config.toml
intermediate_size = 3072
norm = "layernorm"
optimizer = "muon_variant"
schedule = "wsd"
train_tokens = 822600000
MLP neurons of a small language model. Each row is named by its layer, matrix (up: input weights) and neuron, and shows model dimensions 368-463. Each number is 500 + 40 x the weight over its row's rms, rounded and kept within 0 to 999. Numbers have three digits each.
Before each neuron's rows, "fires on" lists the tokens most often at its 100 highest values on Wikipedia text that the model never trained on.

fires on: " and", " or", " with", " of", " then", " |"
L9.up1557:469511470491545473455499460456524442543529501542499479476442473508454605478587474544474431501540500555512484451444507490524536527516475504439480519474486505542471518516598462510517426469462489472518511511454447573529485539498507431497516455487473450435461470465577537460546496552525470468

fires on: ",", "s", " (", "D", "m", "d"
L9.up2041:494524460534517469493559462517483547524495457455502475522527502600493491548486493414493485572513537499607469445542510533527439504526562507478460546484542553536521544514491498534484521451516522521447519551501554559604528475472466478521472518530499468488500437509493513499525507491479442489

fires on: " No", " no", "No", " The", " St"
L9.up1384:561548438469504493504538493470463528502465477510497515546474492448523536532461501514443437532506542436507498498489504478489571534534466475481514449476614466506588549477500638484581536572486466452527448526534481536506503504546518540501511551494519556516546525512492474534538476457444498492

fires on: ".", ":"
L9.up1772:544501543492550506448425526507493508564510457507494418479518492569511470503445542475472477582587478534514506553492466468507475490483500512503485564533586460504512457502488538534547415515575569514446457463491527518486494502558484505463434492477555519496479460470479545455476510446430561500

fires on: " |", " on", " died", ";", ":"
L9.up690:533445489488559505543502424509545533535437511542505477431456539507478459474500556544496473504527474474454468537508429505473531463454474405448504517488501461519511574456472441529390573519504472496562489527506471518533534508513520548490485539514556452544491512495568493501498550513463501515

fires on: "s", " The", " No", " St"
L9.up2625:542461450489569483540535540448495564519463542484538492480513527496462524492495560534495499532514557550501464484453493462537559504545530540370448521375473481497474476477526570552458500508433438479461479508471500515441394448585518535533479519455508482403456504461516497527538417444507509487

fires on: "\n", " |"
L9.up2137:472477464490481479469491478484542548546526457454480538503470505520527492536418491479537520472490488574440525448513456462528478515494532546512502502521509547474439427428521554521490559524480512523532535466476481502455539542523503415534504543550460525541493420520498523504497529445469463477

fires on: " the", " is", "'", " located", "s", " District"
L9.up1299:548498508442513521503458435479530484512425493507514512488483481529478419535527475539548527420464447495584427435517477493476562509463471519469476536440516539494545534516532482492474420479568587477574469437493477491501486515480469453509482506486498479522441549445452484501485489474485485509

fires on: ",", " a", " in", "),", " by", "s"
L9.up1832:508498504459452450573552499602531549523523505487461461471560569552502550496551521504452486508418504516550447515502533490503527444479439501479543487512450509437449506493523484480490466505470556530504491509458479389527544466470599541617497485550504585542548520515515472508474438504515473462

fires on: ",", " of", " New"
L9.up2696:449531507523479443596533504538479611540463534535449491532456537486492496520489541539503499495542528554490481491436488486465559445523520481506440511426496517495496558526544403487486539555480513482508538461422492558467521524557503449474546481480516517423536495531499521507570523511497631449

fires on: " the", "s", " his", "|", "'", " her"
L9.up191:435425549447525544548531424540478528466480481501509507457505516560553457569478586487477444462532519541543420558466493499521492496484467502502521521536520510546552486512496491533496549543489446519452476491501516547553480519410449500495515512470508511537502558511507488531528518493508533495

fires on: "ly", " to", " is", " and", " be", " well"
L9.up787:527585594536597457459587409474577531546455496529572463539506457526529504540515447483553436459518473553513533446434532505532496476517526391406476480466430525516582427480483430471503497530540513489522494474503505547528511468477511480489509483496444417458497563540471526517509430499484489496

fires on: " "
L9.up2756:551539527509495438525492452553407500495538462560506496489480495494459539490461566515528485522528538466444470540506444478502491543470449515509551599463528468454470466493510540502483444419563435464432525524511526500516506461491521454566525526529533516557549530534475529535510590435511475477

fires on: "\n", " |", " ", " O", " He", " It"
L9.up1441:507522446510445567564449422479505549605487462404581506529409508465478494516542519416520488533515486505546417463527514494533479524501539512498515470531427451517425501520565495550536579535528491436453488530460481497487522525513499391530578535526575464544485428461454549578531508478535519472

fires on: " |", " ", " out"
L9.up2343:543472440492421542451507542485416533544563472500456444472500446493531458468543525488500468485503538510511491485540530537542421506489503491520497490479547532448596481572506536511520560508522487425531518488442475482449430512425536486450529558566567451506435480503484516502586413495510530488

fires on: "."
L9.up1535:457481493490514547438509536473567570573427482499507499493564495455408465494504500508513509522558492556568529478565495431526468509520510529564548545529491434539462556521511476514525523516514496530588562452539543527465504499521471458477461591523502477469481504541592507545464500539472567462

fires on: " in", " on", " to", " —", " by"
L9.up14:496503449492523473635516515520511468529525544523516469534425523512529483479553476432475511538483525513522500535481582482511547516524508498501515552476513526540484490551487502426460447482471571477474476583477525487494409576495615459472474563514463538520472527486545521523457467510526599428

fires on: " ", " the", " |", "c", " of"
L9.up626:467487516535557501446407527478532487441491521474475491414390476472531488480526513451415488633588570427493479452495513473521559544492467547525615521445502540444474457497495532434505448492473457526454477472543479477472547495437471553483481482400537446429454548515585555454494452487502469495

fires on: "==", " and", " ", "-", ":"
L9.up2822:525458484485484563434519488519568522485560501475524435519492473505415544522485415466446469465551498527449561510524468460438439497455490487468432490503474538521498563470475522464585488508564599542533515467464564532475489506471500425438507515479475522502493504523487496478500460481450489518

fires on: " of", "'", ":", ","
L9.up2500:514484470466533541543521451457547563507432482435474546585410452514474472473486500474499514475422450589515420505582529492473528477522572466523507478482521472601504481463480450506529452477582468539497514512557505522541552485520508493474560575558475539439489518498492461546510574535527490508

fires on: " in", ","
L9.up2154:480523549563449510574490529541496512486551508477490520445514533461567489507579475554530503432547553527494421523440443531481578462499498508507514505449498560529576508514508450476512504569500553379537494544472525486510518537534466475640568506539500519462538531506489527557534542538514496468

fires on: " |", " 2", " ", "0,000"
L9.up1891:461601543474537452501490508460468508529475491432534488522487484623491530527446564463532498496549521481547538537500485504583480526467472455460458440510520462536499537490430456465475561529450491526548522484461465451490515518482552463551530472492583496535480499463490550561472485475466462460

fires on: ",", " and", " Ma", ":", " S"
L9.up1428:523471548491489488462459473514610489537520546537458492490512483492543464534503511500554545468504504500496546432440464493461505523447471542495508468498544486556488495463519464508527528599521498545543521497548458496508485563477497487513453447557544491522481509492508458502512458536529482465

fires on: "'", " of", " first"
L9.up1181:524419564522480456497464444529562515510448515491482560489418494413465467525539446466544492533605465499473401421536507439520512465500456507527490492456565566512469454498511530526501450471584495526498437548544464483536519416542544477543522533534465459471504543560467525473526518459480464502

fires on: " to", "'"
L9.up124:466491492473516499473522491409504538526447505528434448564490454453509504558477477455458531544490468492479473504476433513443494407508518477567467478518481467478460502528531497486417539523511492496519494536445554646610522478484479444503504539596445534543548541454506484461531533492490466504

fires on: " by", " with", " of"
L9.up3065:462556490446470538477513512435489450584484529467542540502507500517487499506537446500498470443512493472474493493487524424439524605488481533490602509425493534444457533517508506457474523498486539483426489512486520504509486520497523433530451515500493517454496491514520554473508501514471475460

fires on: " |", ":", "\n", " (", " it", "=="
L9.up766:468519466517558551511482507499574513423513525410488573464435455500482421523473591499519551440491465510488490521468553524468584512501410499536492504475490507471494503522445521470429465498560501509407541476424508511461524530526524511524538493501498515429535509454496520479504478483445510561

fires on: ",", " in", " the", " of"
L9.up1568:478494545501425551541493564532584500581515515509485496508446567431556479538552493541456482489520515541487463483497506457533480524549446504488463489499528512446602452532499368461594531493490533443605507522586509545485483469502464504472517555542532449452521501478463413548574515462485620453

fires on: " T", "T", "'"
L9.up959:506510514400508520423518486424489515536455536521498511499533491468456395502543464453463532518525517558514461456505531439516486488481529479497546493552601517492518516524490569528442551456475489492484493448448451572565524514527541523427533460525465470443492488516553563457464540479504476425

fires on: "-", "\n", ",", ":"
L9.up345:487471380533518542540465464562394532460448511500520425504476558480562508436521450446527586423541534444549572547500514484550538501457524467539546508476507551533427506557515472529538473517511487549487516457492499529469484455524474524534440511563503489458496469487538534573512541535496512482

fires on: " and", ",", "–", "-", "."
L9.up588:516513457462496529484491438491566492555484500450480517415489492546440466486498522481480508554515533490390531491467551554554427494517466468449477555566524467453490513490614531498528506530473541525489557522516557431415506460487488525496446493480476541527566428483525503413461495467437478429

fires on: "s", " his", " The", " the", " vocals", "\n"
L9.up2416:514413513532561540445560505521538492481476441554503541499508520473479561439542536486441469498428510511477427536523470447502503520548477509470497511521486504492490499504509556500495471511491487558445446474466610492495390523515528465508433486459491497488543492594464553503520467510567540544

fires on: " the", " beginning"
L9.up2212:562437531505543457544495576509485479475446451473470529543581527480439472520534487560560444506462461470538480451520536512527569474560521470519531500453554467531572553491517454557497484514466453495489594517530464503492433547524518470551467542564506524436506533501475503528533582568504510472

fires on: " ", " the", " Film", " final", " not", " end"
L9.up445:478497438502556485518463577487480499517505518563402549486424535521471535529496606543526542476422502497459479511511524531523552503567521516503535565528505534479575519492553479556526455465513449492444539477529554456553480446457626465535505504452522500399506533503461493527499526524476547523

fires on: ".", " the", " be", " a", " was", " is"
L9.up58:516469476481535484556553496478500513441461463461455492503436564532492444498448494518557509572510529494438432465508450525462500447466420422524497543555544564549522448491580430478465434535521495477430505561481483560468506526502533519508516427526381501525513483565435495559531555524425526438

fires on: ",", ";"
L9.up285:502503495504452531501468523510502479541459501565501522535549437475551481535465497578470480472510557508549521507371500544562495432456510532514462501489475477514487533517495528523443541465556521564417505473530462458509532501551427478515492477543569599516492507484550409529469501513519515516

fires on: "\n", ",", "),"
L9.up1910:528535518499509498484542536547548466508511509505485529552513532536561501572532532437471496454529527558429449467465415491491486523451483527523487415443511442511498460396439431462493449503502415542443501504506515444449534504478529462481450497492568608513475554475525512498507480441481471451

fires on: " in", " of", " the"
L9.up2785:507431477498499512509508518559517536440508436550484480458495462429563559445483532465448481472610552557435491493433482482497522497514493526535493478462607513466546458511511484466519528563478479474500517465437482533555460523541484506495483539553515538403511502528448501541569470527564548472

fires on: "'", "’", " and"
L9.up2616:519505522531523490509465433467479497531511499538504502505533467476508425548512495518481401451505484509472498458506540441456447471491507482435516522515513490466528496520545497497578439521488459420500462552459492508537488510538492539484471501527469421486520504467479472541467490536438461502

fires on: " F", " v", " V", "–19", " S", " 2"
L9.up335:496509507488466558483466450484503481419497506495511550470508528506492493522485478495490539531538539543564494519442493477449507489502525503445485493470526543512483497554512480588538471516485467560550483497504477548531532476536562523554516477520445402552486468546519488498570436435571404436

fires on: "|", ".", " |", "a", "'"
L9.up1224:526470518552556479560508481459485514475493559458555559477505496522541455529515533426546499510513500483551462513592546473440523471501507526500449503597529511514514491526462478499419458509506533539522556477529467568524511532500410565454539489555454482492421445477415484489446512531479446452

fires on: ".", "We", "The"
L9.up2532:492518565447473532526471502458505413506460503457485513543444507528507588496471511540444501451464532530509453495538440493512526496457526449476568515498546496544555506476500502546434530536530454475491473424518524541556467556454487546510536472469521540537482472439534571508545522492483509496

fires on: "\n", ",", ";", ":"
L9.up2541:542473454480493568535500527544514531549478558530472481498511567486459481487525574586481498495540512498488555511458544520550561491483536487495502484435565476503526540481521472509491528425522439526558436463486521543443471472476485531480497416562579511493532477527628486565524520501543500526

fires on: " |", " P", " (", " "
L9.up2684:540492439449469502460480561414529484457477527476449515497496399606485466476453518475505505497495513488538471501548528544467482504480481510444563475535495474488436527504476574486455486473538528523462581431516449515463476492523454493454570543540448490445431545526494548550543481554495492463

fires on: ".", "'", "’"
L9.up1431:453414566496546508440528530463551464562482449449473561464468468493436491468510480505510483480523521527472503461518453495551485544468591482545522509475472527557485471472545516543529439540497511481505567436492521551575537498440513512477553475507489518475486467518469524456401509496545547485

fires on: ".", ";", " "
L9.up2760:548551428510474465460488504451510603547478498556491520484517482489498513518444525547539559477523550503488475446538460523521508526445542483492476502474505497470487476483582454524512474524508520498456502471463588422552540459554490469470516437523541492486476563519485474559485553508488494563